config.yaml
head_dim: 32
vocab_size: 8192
qk_norm: false
attn_scale: 0.177
tie_word_embeddings: true
init_std_up: 0.0261
init_std_down: 0.00278
weight_decay: 0.041
max_grad_norm: 1.0
schedule: "wsd"
decay_fraction: 0.689
batch_tokens: 32768
z_loss: 1e-05
MLP neurons of a small language model. Each row is named by its layer, matrix (down: output weights) and neuron, and shows model dimensions 256-383. Each number is 128 + 32 x the weight over its row's rms, rounded and kept within 0 to 255. Numbers have three digits each.
A block is one neuron, or neurons of one layer that tend to fire together. After each block is what it responds to, as a language model described it from the Wikipedia text at the highest values.

L3.down127:149115131147159208126089088157114113111091126079107163154147141106125130084158204127166160064151085147166103112135158092095096084117138149158186116093118172131113136111145077106180180189089103101109136149111080139159162169099137138107160117086113112112106185161105126154125107171198090060088127138119148144121155076145183121114073089116104195083088129142109155092144122145197165126105
L3.down320:114144139113175144173165111129088118111107074162126110138176180144111130171120112149151143061097089147116127089170121158142142146126189132124160080137115153170098080133119119193139149166102093115099115129118101141127122173123150133127114120117140138120128128106103138133110156129146106142140154115089130083146119117143181122129156153152087134083115108139180089108111127123166162155093
L3.down378:137143174170133164158082180104109083158133098129068172146162173065122127120168160131170123144113145091168074110126121140146070095108150092115148107097106127113137148112133123096150157168074171119161108117066113123127182066088186151135126146110136129119139139128161180126111127041119129099109134150153109143145128143120148058168174124123070162132079170053060176109153138175161120119093
L3.down681:126118143089125107204120124100091142151110107134109153140126146129148135172129164056091131084074045108137163104139077238127152120164166091135076128143117107142089133121135131099134064090167136122049143128140180090138105123129146102115136113062151111123084116174099101122172129194056115168094065104096157114153108127107149146146154137152120160127131159180137095182121096138174166150164
L3.down1250:155106124141182188107099077111167132068126157101149158130123149109154097080105109125101122119121103134113193108123153116082096123084122139086109190103169100108127146106100111178137103137151134164153152084099195100102141152077147123083136103077171131131139120105070104112127074156131131101158198171119177073116118062120138125101139140084166165131131130139105146098147135128127153087121
L3.down1268:125135176100099129171145118099101122088088098140098090101169122104156157086124117121076114120102075165127153121133126145117096157122102154086156125157125142177152132080140093154149163166099110117082142127114102079148136140171133117139139119089100123161160171144114130177118170133149110129105130123131142110140107120123152117128120140106137121136135172115121133143135147113153149084097
L3.down1334:123161141122166159102118140116126118109105109161141116117153149043118121081146149133120147138107119164150078067136150129147153122161092155145115150136163148089142077128156098188082151149157123149128137155134151150159115170097126160124147122174123136129164143116112148148143173094143116153098127118128140145150144128116140085177129167071099141116095110133095132155129122160129170127086
L3.down1475:127137113127138139113111165126158102123112081083168080112131170124143151154134165089135133105138122130145116137119127133098133100164122122150114089089152138160130108170125150161142143096096091103090093141179119088169070150148108098118159108091152129123161082133101189134093151120187145147100162139130091122124096139109125130078135114113102147102134129166169130127135074130143143103159
Periods, commas, line breaks and closing parentheses that end a clause or list item in encyclopedic prose and tables, e.g., "vegetation.", "(Benzenehexol).", "Rivellini,".

L3.down39:147162183167089116163110119143157123152136092140135153067066168150177136123149162183136044132128106161091063126125105128146121107126134121138143104068181135092137204077161108142118133109171109127091160113144120174137135159083140124144141122140130160097124146135163118132132124091140102164125111117130117114162165105110130217170161085152184128163150191140141153145089118142135082127092
L3.down502:132113178142159167173113096138124148076108097160106091129129099121128141134110142168191061155102162160086115192143151154128153122142137116122141114016121147170135108051135122216108132099093129110102207142106131113184093098135135100117154079115126165110183124090093116126159118075187085123140088125123132127153156148125188179112124129145160088126076193126162147161107117148168154077096
L3.down855:173201181116153061138133086129134159123086110121127154077172100076135091139087135136166104138124096156048110094106172112151130100170198145129170098160168152120163185121134146113091157079111131189128176139113173103103131090077194122094155200091123160092152116142132200178123128175150100206147075104214133157164130174150143168150137120128170158104120118116151116136101100120102158103117
L3.down909:125105125151153133115146102141111177171131128175172154081164107053125127127126128159186095134137123139131070147147158111137090134178136137176176123093157123128167138089125153146132140147194138167126092130114099110170103132138086179124124155142130192143154091119130166152154131138087124181103115080174073154157109122119108098148113067135148123101093114084083103144114155196092150077163
L3.down1165:142128136157137146213145062143159107106128163188127149051133123092143084152083181172122057128118131148145168131075108108126124106127159097136113133081133185210129139137107132101123144126146101128126189094112162172143066102117189097166191118123108179101094112128117178182165079117132142129071106119141145146135106159123141107124154099101165172068128145157124152098187174136125129160103
L3.down1288:134114071149101155088098207072125141109153133169141149151113136078153121097201149157215150117084125120098163151105085127181133152165129184161165082095196056071142142116097152224131124085139129118095128172163057099137178175180102140135162168164101091142151091141139089160075082091108125149120161120144180113126158057098083146119144100131059074142126191140108170079128127195136132088191
L3.down1397:141119112099119142124110084146138159145080131158122138142148124099143117149048127187193087180089079113131157102120139118163127154149146188119184088145118129116164105189143171068133138178138096135216147084106109118168155154133139133109143117111129106115135111194119086125189173098090137139121100077115153149187120184161120111156126202116168139113103133140156112170164113129066193123123
L3.down1439:147152127204109145176130159151178124084132177151091116125069108109139098057115153159122099173112136165133082124107085107087135114148127158143148089130098198074081159113089150171129123137145143145127096128175147113197150206145144063144177145172110124162137142141160091149126123165134138128046164161169129113109186047159198085151101104105100165118086146133162109137163176137136092138133
First token inside an opening parenthesis or other bracket-like break, e.g. a quote mark, digit or word piece, as in ("Peggy"), (50 hp), (TPE).

L7.down71:104132113103120164221116168089126151085131126069114131122087146121157142077140143135136189140184120151101123107132117155153150125118131096191085119130094094084137129096130124108084154077163117153132163126139123173122126085158179133101047144126160105142147110142114187116054149185122141127083125142112161104130144101138108125081138133181091163199108168072104150085150144076041111158101
L7.down109:124145095169131129075155108075175101130121160081108103120137166116149085130191115104131154138112168151152122141119151159142147084133125140160142133096104204176089113093116114163102123135148126157159238128105152179144088151154134105144131152151106179117147093147161136103116101097115102117135149103160073130156217111138164131110136096164083118134128104077128092121167171166089113091180
L7.down135:114135135161062147090157094173120179132129137125113133129151138130179146129137084156154156096153121135038118169128111101177106097148129105172109162116125125080087131143100183165165165156163079104175143134114183098182143171107135112139157143146093065145115124221106112123165176138108110146114085113148114115134120151098164133134173098143146135162129101123115085080110078145132117131170
L7.down165:125195156078129130078133146185125102091047119134108068087126135151095146111137174125081176141172151127151122145078163085122128146114104033098129097138126164069074092118145116089094093147142138122160138136167184091103108109138096162117076167162143113113142176174056091161138094156052113087133122115197108163163134162152116168142076105142138109065197141098117140115106140129125155139166
L7.down543:127074140165138104171141176126191080134161160100125116100110170130088144107110117171118049127136134115165078184149087109180083128104110157174119182066075082108121112076095145183102146079154128077168170155122125106096108160126105178091077152190158179166143144156124163113124111145153141134169170091074098126146057109173104135096099129072100082077107130117140129130132122088172204159198
L7.down582:111148126129093058147110151100096105142139094124135145137123045101153095065105139146115115084065083135176106117127136095162079093124164149118124093105131105129173184097129143126149096110151100107110151131151131106133174112082133149156097152166108125121108107095143116209157177115127096173129146127102156102110142104153157149090118158173091122159061134101068148127136127168165145158170
L7.down832:094170174186157101144153089087164106119116133073140103153172098113155096112102120093108195132134112079131070055158132133157123102084103129098105127133100111144071093140174150117086138147162146111124165104116125151119114172148087079091124138181112142094087122125154162145095136138113150196129147171112121124102171087182163125085142149164115144138016182074128150069142116114139104066137
L7.down1128:123102130118100069167100098136165098106180156134094121143155099174140120113079172106153150146152072045166074112160139127155129129175133134117107121182121101092123131101105105178135096090159121155125130152138151093043185070165113143109119174160134129154091100177131100151130101150145117175222123065129082125176157163106134097145157113150119146159075098150157178103100176061075130040157
Minute digits after a colon in clock times (9:20 am, 7:52 AM), plus numbers inside quantity phrases like ten minutes, 6,000 m.

L7.down481:142132102155141148128118134128145144196079146100173096101163135081122102117145122067130147157165120161087101127126156141094176085164070099139137168153109107162176131099168096107112080128112139176109139204163187134137239102130103156142114145057132145145120157106102122119111149136122107131113108201075186100109093145127140147137081082135113155187080168113184166123115097179180100142156
L7.down527:195126140140119139163091097129097128176112144167131141133129169122123106088155127160131097178096148140089150118118124067128117126109151095138115126111096172128143147035120158175106094048188126108080132088152124083140237158104114137121122157088107177093134087096101118135083113124095137167136160142107072140135152112149156102115090175112170148115079129097126103135158167173108091161102
L7.down570:178182129093106095164114094146108155121125097134110076169063087123119134089131082114100113127104066052131130131075095066144094109156086078139146168090186117126142191128158096173114069116141089120126194145170110129162208145091149149138094140083127134119095090095102093107083115121104167181080152146160129140095167129113133120102104145122131191138076108124109116140129199120129127138109
L7.down821:140106148131153128115146127153142143183126100129109089100092141070125112084095082075147109100124159108074102138147079149157151145083075116141124141120107137112141171055148160121124099137189126130143167160132143126158188149115061118148109174095132092137079166128121126123128176200122145054102121156126151118131187108220130122119109116127127092144082172141129125108145179132147170167129
L7.down864:153149137100140146133081096091128145192111103127131175093140088099153075140118124097143082147119105148131136128107039136144123102122131091090116151102086136134130188138093145131111043086164131158112134117110173166172181119186159143125129184064134127052102137134106112119080133137103117142135167104077124127121170127144137144078082124144129146180140111042144104137154124142148113142127
L7.down1191:171109125092108099210164098085116120130159116115135116127114124134105107093103105142183098112117142121097145167083100099113158122157143122126122096056100151119160163109161115156095091084145156154112131162139211140100218166113111133111127174191124087139082125116099111131058158156094103090138103087149113118137143118122127118097111078108106147185074162135127153150139209159168142177116
L7.down1370:142136123072126136144125113124114134180101121161163142164079131157150096124142138133161123137095104131072171154133151046157124092125154142123153156126114163089172138086142158158090058101207106116135124096154148160118195133128125148124133151148160110115111177114170123144086098150140121147152152101131142111112168117106149193103083113127083130129053185085119127101134220090133113167089
L7.down1526:172114105102126122196145161092143187155132123108155190145151072158101105136114101150161161184127098147138079138117074105121152142105108140099160131103148119121099136126133099150091000103149118142123140136098126148141160181155191156085110131082126186101197123106093092140117113111112148161154134122133177148155143133126102145102082131148149134157096118119146098163190169132102113180129
Full stops ending declarative sentences in Wikipedia prose, such as "...scoring 12 goals." or "...on 17 June.", followed by a paragraph break or a new sentence.

L3.down306:157166132132152126087092122090077141122105094137153114130116185138106130141107132086204141096144129201109053129145162099118180112151118120151094088061082125108179096060135090149126161119132131174135195113159153125179158148180099098141141191118129183149083119157100112112127130106153142147116196143174074128144170087126077058136126102134180147121132137137119128082147149134117148169130
L3.down663:141100121143163172097117117078134128121104101167080097056111183156070161142120135126128094129163143117074106171141079090116157120170080160136129109086181148147109151085109098131073133113090117108087140160208145130119106157107062131106113150147080212070111116096123124120147136070101132141120148152177155163095103078168121073126085071110167139215184143066123119059112105169135142114099
L3.down794:119149183158101104132158138140130095132151117156135154207098146167118165135112093154075120122109131119146119135125133056171134127077161177105162121097122104085143144147113152174128145151160070041105137112097123148120126137119140100205120097167097113170133168144164031124141149109161067123139133120144086163086106167069204125119145181108226118182148115126151085133139139125130084156161
L3.down796:140176147103109069111135114162111169082095112150148160156138120077106115076082081137189186048101090144176099149088125155216122110101080090119113074160152120079116180137081178151150194045103160079139060137147146083117086125137111133132128126133088084168136168110140091146132116143183105133172125100186134140173127094219144123138122112146085096102136136072161181138103127146080154127128
L3.down912:120144128115059135068129094185107160167072134146110151103097105127110156118117053200160136103092120166131082166139142171121165137101083113094147130163124124096089160195138107181071140136090116162096095077113069154119000184087156115125154137094109186151161134145140154172148151096132089131114103148059116079131157124177108104153105178097150178125120177141133104134160126092171127083144
L3.down1029:109123131134105096116190083113164143141097162102112163132173106126092179136069117152213147098121137163119146071120150161121149125090150084093137080175107127108195111141142143144125123132086164102170116125159107120170140143116145164139110132076110104086080140109095127169131091111143132168154080090112141113140118125129070147087082186115161094153045133155116180132118126109110166133135
L3.down1102:108143156127120143116128180132154139081110137096143142144134106145165171169131097173104119051116194119139141137114123098205125139164151128039118097122155114070118102150150116155134132092200115144078126123164116117111141158144196143098079167072118080117104178082096101108099119157125078164200132089099123157113178149129126174127071142123102091104112088138129160170192151112194142133121
L3.down1488:098129106066137111088075170145092156185067145119127193150151118087122143081130164164184168115084121178148117160113197155137102095058117045075154133142118142119152210186097185081123135109162128126116091078094137115160123127165149139141121198105089164149135174108109094120160154123143129109140093117152118106130154146186110192216127092101091144130200110123198164177132077088118159110171
Nouns naming a person's role, job or kinship, often the final piece of a word, after "is a" in biographies: footballer, member, uncle.

L8.down161:133174116097108167070181123206089104150162117122129166107154077144118142137074099146138163174096114122126123140117113204136155120085139130098123090115150132132098129117103134138139100133091107103143149157134095113160125068095179124132144157105113098106172100119151093133084112096122108171114155151160171169121115145157156146144168139170077174159149153143096141131216107121172155168155
Plural noun endings (often "s") on nouns that head a subject or quantified group, such as farms, residents, temples, plus verbs and "to" after such subjects.

L3.down90:133141131105077065066164081141068135152094071123124148121133155125104116088110084078176173116075140168160113114130128147150116113112118113129165106161099182116112140106056195091076095076124114122144067139097128115135002165144200148157092135134129147145159198124167134090133150148117127162120115081144132138135141120193133081149094114134116107104114133123145201122144076147100127111200
L3.down693:127124165127115155115150134168095108153150130149132091107083086156137094065121147143134151099143084110136188142166136158083099099171067130104126128142166118153047129036111116096098140102142141109099142146202164144132143212169157137131149103171135203145088117102176087183196087139120151164105148135197145106089125169143177097117088158169142166156202154087133101055114130177128115148145
L3.down1119:094104163119136134142187158117156150121136204111088108127090133138140161108143073112124126105082126177098169098127160117098124183119141089114181116151120087116050146167119115100095140139147129125085157099111120162132060111107150172118144072133151063094161141121157108129092105122083142186107057191117110134115113123134126138085126112099191148193153138088064126125126194125099073187184
L3.down1154:116179129138135136178130149113144171121082154134128129161128164120212115153055114141122147117135122112133096142121147093194187123161159109159146134118111197127085157091121108140098117144089120122183087120119146113141089131167134146117104144105103145165155082149133145119119117156084074095140164113200114170149138143107087168074135145154134128130122117124128157134152099130071131158109
L3.down1171:140114089100121129158187185103126171114193138168087155138130098124155143082054070161135137084089131134101122099097182148128171117052092128082152133132112137136132151203114214086096109172150133135089139102061116162159073118097164133085137152064173158122162111157145082117077118099108144149160145154165135174143134169155158137149158099103096083137088132151112115141145142067100091111134
L3.down1237:133144097165134104107117142182190093101165111119050074069146172110136156095179111143130166151139167066117185085173132142038130088140115166107087178131161088093115101086146077100129100165134123113081181087055144142119128105152179095131154130132167063127164129102156129125140141159055136173147172095088123178124122122128151128109190166109052150138118179106104120118174142116135124157088
L3.down1418:145163174114143141123153128118118071097159105112116145126088111145126123069152111079162167117141114127129196155113130097134128158150096129127185155121183127126131091135054088133135117164111129133065145090110134104076137153096103094145084103067174094136146121109135117042128067134146084128085110186131119127080117157076130045104139128150131134060109217140076104085144166135090154152146
L3.down1455:108117136147158147107080096160111075134102125094096133144114129162119135131148098164150133133149068091094181154169162126134128139131104130106177150203202169137090183120188115108082121164121136113055119069156163081149070073082149142144130070134170197156090147155098096092136096110152155084143095140162178136095150160108128114146080133118155079181131115106114113157156181140121091141145
The final token completing a noun phrase's head noun, often a plural suffix, as in journalists, family size, estates.

L8.down787:108182160146140165099103125096151066133106097100123135127119143026174172083152150164143126115110129087139120105104121150171114069169109115156153122124099155133148114120162123116099170172101126139121132153133180095138124124095048128116157118098146181096060146153113153113154149123145081127124090093146165121112158125165099176088095179094111094143061156173141157113120054077209139136088
Last token of an opening adverbial phrase just before the main clause, such as years in "In 2018", "later", "season", or its comma.

L7.down98:126133094108149105115122063200102109104097150183171148124081119126146143092143159108146160143161080131166073116143159178125147131138116142120171161093148034118180112154085149133182109126084197135126137096119071211078148109146195155141088123111166162135140106119125135144145124138148107128106070086122214139147193129146123194150105156143145049139081122128139141137151113103133125101148
L7.down733:135105133076132167107159108133126100122166115124148108107177115095186116087121109150082185122094130173125105137149123126145094131119202118131146157147179120137166138125118058107155095086132083111159151127126081141132161119131172097104183153113095153110122091076173189200159094101123156156118114033115100124156170133138121188166184119144051168148169110173109105051120114134084146094104
L7.down817:148132122143121183109132115175152119169186088122130124108150160165163052123070111101112204052090149178143074109125092104166107146127144085158138161134069140162182209135069105117136087150186101138106139176121135095094149107129157097076128164141153133132120125143140104138110103144100119169122118144128181117133179120147178146128133169160092130144134115128164161057147093067112097183119
L7.down914:116108085087137111093181104109135095159136112178069081076156095116069116054136146114147121055121154133080099105121139111121155112120144120105133157088132136136130149168112088115086071151136062066181098110154139119130140085082206175072131153108143086118189170138175148108139103116090135154074118114145153136048196119188176114096139111075125099145133175136115148110120130183134124147073
L7.down1040:117165078155148157148179125141138118105155150158112191059136187153114082109103048085134142083088130199097102187135100092153147091102180107117152136111084155124157131109156086115163098121179119097114132143129097094149151163140137100130130191129176132092119125089166120126149171120128197135150153147128040121104164087217098125139182101072090120093131170141124125109136128078127104093089
L7.down1204:149133168162155133097118094124149209119168040121140127033076186176086142139147093124098164109111131113204144174117128218096166143111095141125140078113139104137147146147148135187139087136098112171143078135104135143112128141112112174159097098165100146149083056138108174091125108167192107157129134131169126159178091063117162134132118132154145127092146121145139123138171129081083169122114
L7.down1310:170118133071168160117130089154159154155139187121147178102135119165145156123087124106132162109101118111167091141169191055124107186125165116164120076097154154157198156118104108126146094115162193167153158169066125084130151160154129145053099100172122139112125109167145091109163110051203155124113124084117147166124144140156112058131141115117100135105151121150138102121190079160123095166077
L7.down1344:120103087139140144088098204031187120139136099135143151122097133198134136047180161165121131168151125091097149137105113082200147029106087137195119137126184095167154153143117171093083143105116148106145161112190122157166103140138082089116117102144104161162096115135138099080150109143135157127160117070130136143153119098103161119118120130151172126116137161128130102135088166115140084151142
Plural suffixes or plural nouns ending a noun phrase, often after quantifiers like other, many, two: scholar-s, script-ures, sons, people.

L7.down89:164112157150145148158133084106121151137089143107146160136129156089170130131132126210086164108162103098152099096117065105141147146150121100163128076156106128119151080135135110161135164137125127054101098138117145109153151105083044124124106061165147153147121155101171156123147106156124126106112132157137171089113133161103213125112101163119177140138103163180131164138145094111147173185140
L7.down192:122231139094125116142108117108104149118110143139096141094148056044138123122104151111075130154166147077129118151112079150143161081161152121178153163160125150152095217181140110121112144097179076131142145126099172110191141106110073173129149108114117129146139101136143136126106135107080124137155133073115123141165193163049167144079112156136125168115107110118100139179118107190137155163143
L7.down645:104141155067124127183093141114117158093144082149166131122144107118143063138165061132168121167134119175151104147097039114184147142132101125112134127103103108132147113089104109132134186121150203145085140117118172123140171143115090095131172114084136118130130098107132104103119139119166151154065162138163084123118097161163119158085101140113083146182098113132137090101138142088179151160106
L7.down653:168137115099089185079136134109111151125140156149135156108122127107106088141115163056125102137130118148069139145139124102153083123108116104177109186106137137173055152205113133130108175140108107195125074156113120112104107116108110126149142128093143078114115091168122172051129088094122139116146102133103157183156154109156182117093130158148140152155134107130152156111084124128173130166120
L7.down856:130124097121170136116113179111133159143110155136094131103123078099120077128134097102113056179160164103139155145102107133156138134106164108163108152162131156104205128114107104060071121110104107120130147132124147065166134129092070114135153158097121148061104169092201144065175114130131116137068071131088117155133161157153107142062137129104100109115142155101081139075090099188135144154108
L7.down892:088139129120080155169133167110113131145132187133134144143215078175138131096107147091105136085218084115139171137126154129110179151135132155099145120173205164088132104157106081129088163135160102174195137127127115145125129116098130101110121120113136141135148174071080158117089110158146128133122081081093159145067172119092153098144176204145156167079109138114064074114121153144119088173148
L7.down1028:159071065045158113134107145090122163187114058123116124135082105053156136091156121086110130061099136081168129154118128125163124128132107120159090150111127092080146152134091121159080137113108094133153132167099149124178181147089114145123109154106134125147114118083070119104119133107105156185154153112086129120164133099136143135137064099162128131134137121107089167141084136206130157118119
L7.down1207:198104110088125158131125079084167137138126108117093162110103146107122189112132148143087087085116106054149149180062104108156114108147071121201153114075116152152059150149106161121116120147081144103129166146115146084148119167105122088122139106077136110100103175128148075111148118140141086178108165105142154098110124137138207071127053181159146091172093121167148147071136141112093179150130
Commas closing a fronted subordinate clause or introductory phrase, right before the main clause starts, as in "If this were true," or "During World War I,"; rarely "that" after reporting verbs.

L7.down133:125143133080119108141113113120110084143195087101050122148124135159122125123117028143133141142147171096175149151139148103119126141113154131052093119118145126126188085143127107123079086170148170131204122194128131155192121154093126130098104142064130141094158151110099146123171164134079129190094099113135093132105154145148120172135117118057143079157109114097188157185123079134114120146128
L7.down323:118140137183165114119137131114107135087120127124122134110110120110063148052117067103052144110107132086094117157124129087124124164086136112158194121111181133084115114153125132129138136109109151143113169126124217175125111155136105112139144103092146149081126134130119154113088138093161079128096156114121110131176118093159102190107088104135138126131148077112110207205082153163113095149120
L7.down397:136148098126121156137185132104160070084087195151104170110126159196163125138132113115108108095173161124134179166102145079171093160117097109159069171136153170111101078129152071126160158088148139163094207133181119150117098122112114121112085153152157122095098116104069051143147143144181146106118145161123116115110077153167158152141159083092152159133148168083106186106149131109081100169086
L7.down648:154182106164123126205092108130162112134190167182170106173126170146129139144116093094161100081165066101107111093169096130049110113129120144110133070081110133117108121095091079123201151159116091090147081175129091120103157134126157127118140113144136160142148105089113174156085132129135192085138102132093147147133064093129054081145142048161128127125099134127127131073132206116133122155146
L7.down1103:128135120115149193157166178165044099119116108149095078085138150082125086119170169136109138146110186123114093184145115136114139108077088149128115087144135096123129133090105109138121186046119133168143176134125123146054050148120120110165155112117133157138156172066135080155162134157169171091129122144139115152125134160161135116090109154096117150050153098162129128164136134120111108186123
L7.down1158:166122153176185112188075146139093079138115139117159115110111169105125110104063136146122088108097121137159116123134124111125141144190139128123103125126127142094156115153120107170110120140123152146125134120161185176088146126140063151125166124122161119144153150156103075104143072150139152132086140138106144116146194104142145122131128080172106084147138206126160102052154068122141111173119
L7.down1301:156144104115097137188060074154091105081164153143207106161137124114120125131069061172146045122146170129152101120145112134104147088175104113165079168121164149028178122146083117171118151131116169122134085171175142124130149088119141144134128138143141106087112125145161119072102139151164151044083136100176141147122081087126122124153150084103112131137112192116129149090155156074135196127130
L7.down1347:167143153146194081151110090163149119140119163130124169123101113104163127113127127089119126119095110126129135119183118116155131108169171106094106148145096134125186193127090150142144098117167146112119095170126153181129102133132120136076164152207182088130078168149146101104121108103190114116132165110157103167089147132172175077133154111121085099092111139142162107088110149154164169170142
The opening token of a noun phrase naming someone's role or relation after was, as, or became, e.g. the (son of), a (member), former.

L8.down1027:087098155156106106155130114126188138144154111108205127130125121126148181080107174091170099131041140119152147164096126093123172101128136159183140058152153122128132064074164133093161167121119164095136108151128157125105158132134173106138139116173194139154102143102106126117157074147164145080129079141144143107167106149162085176103168155088095114102102157196102139216113147064156138134095
The final token inside parentheses, brackets or braces just before it closes, such as years (2020), math subscripts O_{3}, acronyms (ESA), and tags [EP].

L8.down473:168138132068127109139124103101128132255151129093136191167102100096149133124101152104160092149122080094128134206135133114136162110115144126149132133137109127113137133101109132109143000081180156153111187144115173126176210130138171178131125179142156112080127095138119134112090164126110121150133128094091145146168146131133098155098086119109146137160090117105091125117139165145116134132119
Periods, or closing quotes after a period, ending sentences in Wikipedia prose, often the last sentence before a new paragraph or section heading.

L8.down692:090135105101148129185161131137113121149139090155116077119139103176138118074146169204156165154115175189012135095108130142160120127127138073115121104110123139127164226158152127133139137151132151123169110150113109082153098062131171048087113198073122103058126110131145100116135135110086132122127125075114160086128123096142108101159120116107103132133150121143138137182184123187108122159121
Nouns naming a person's job or role in biographies, often split word-pieces, such as coach(ing), editor, referee, composer, archaeologist, professor.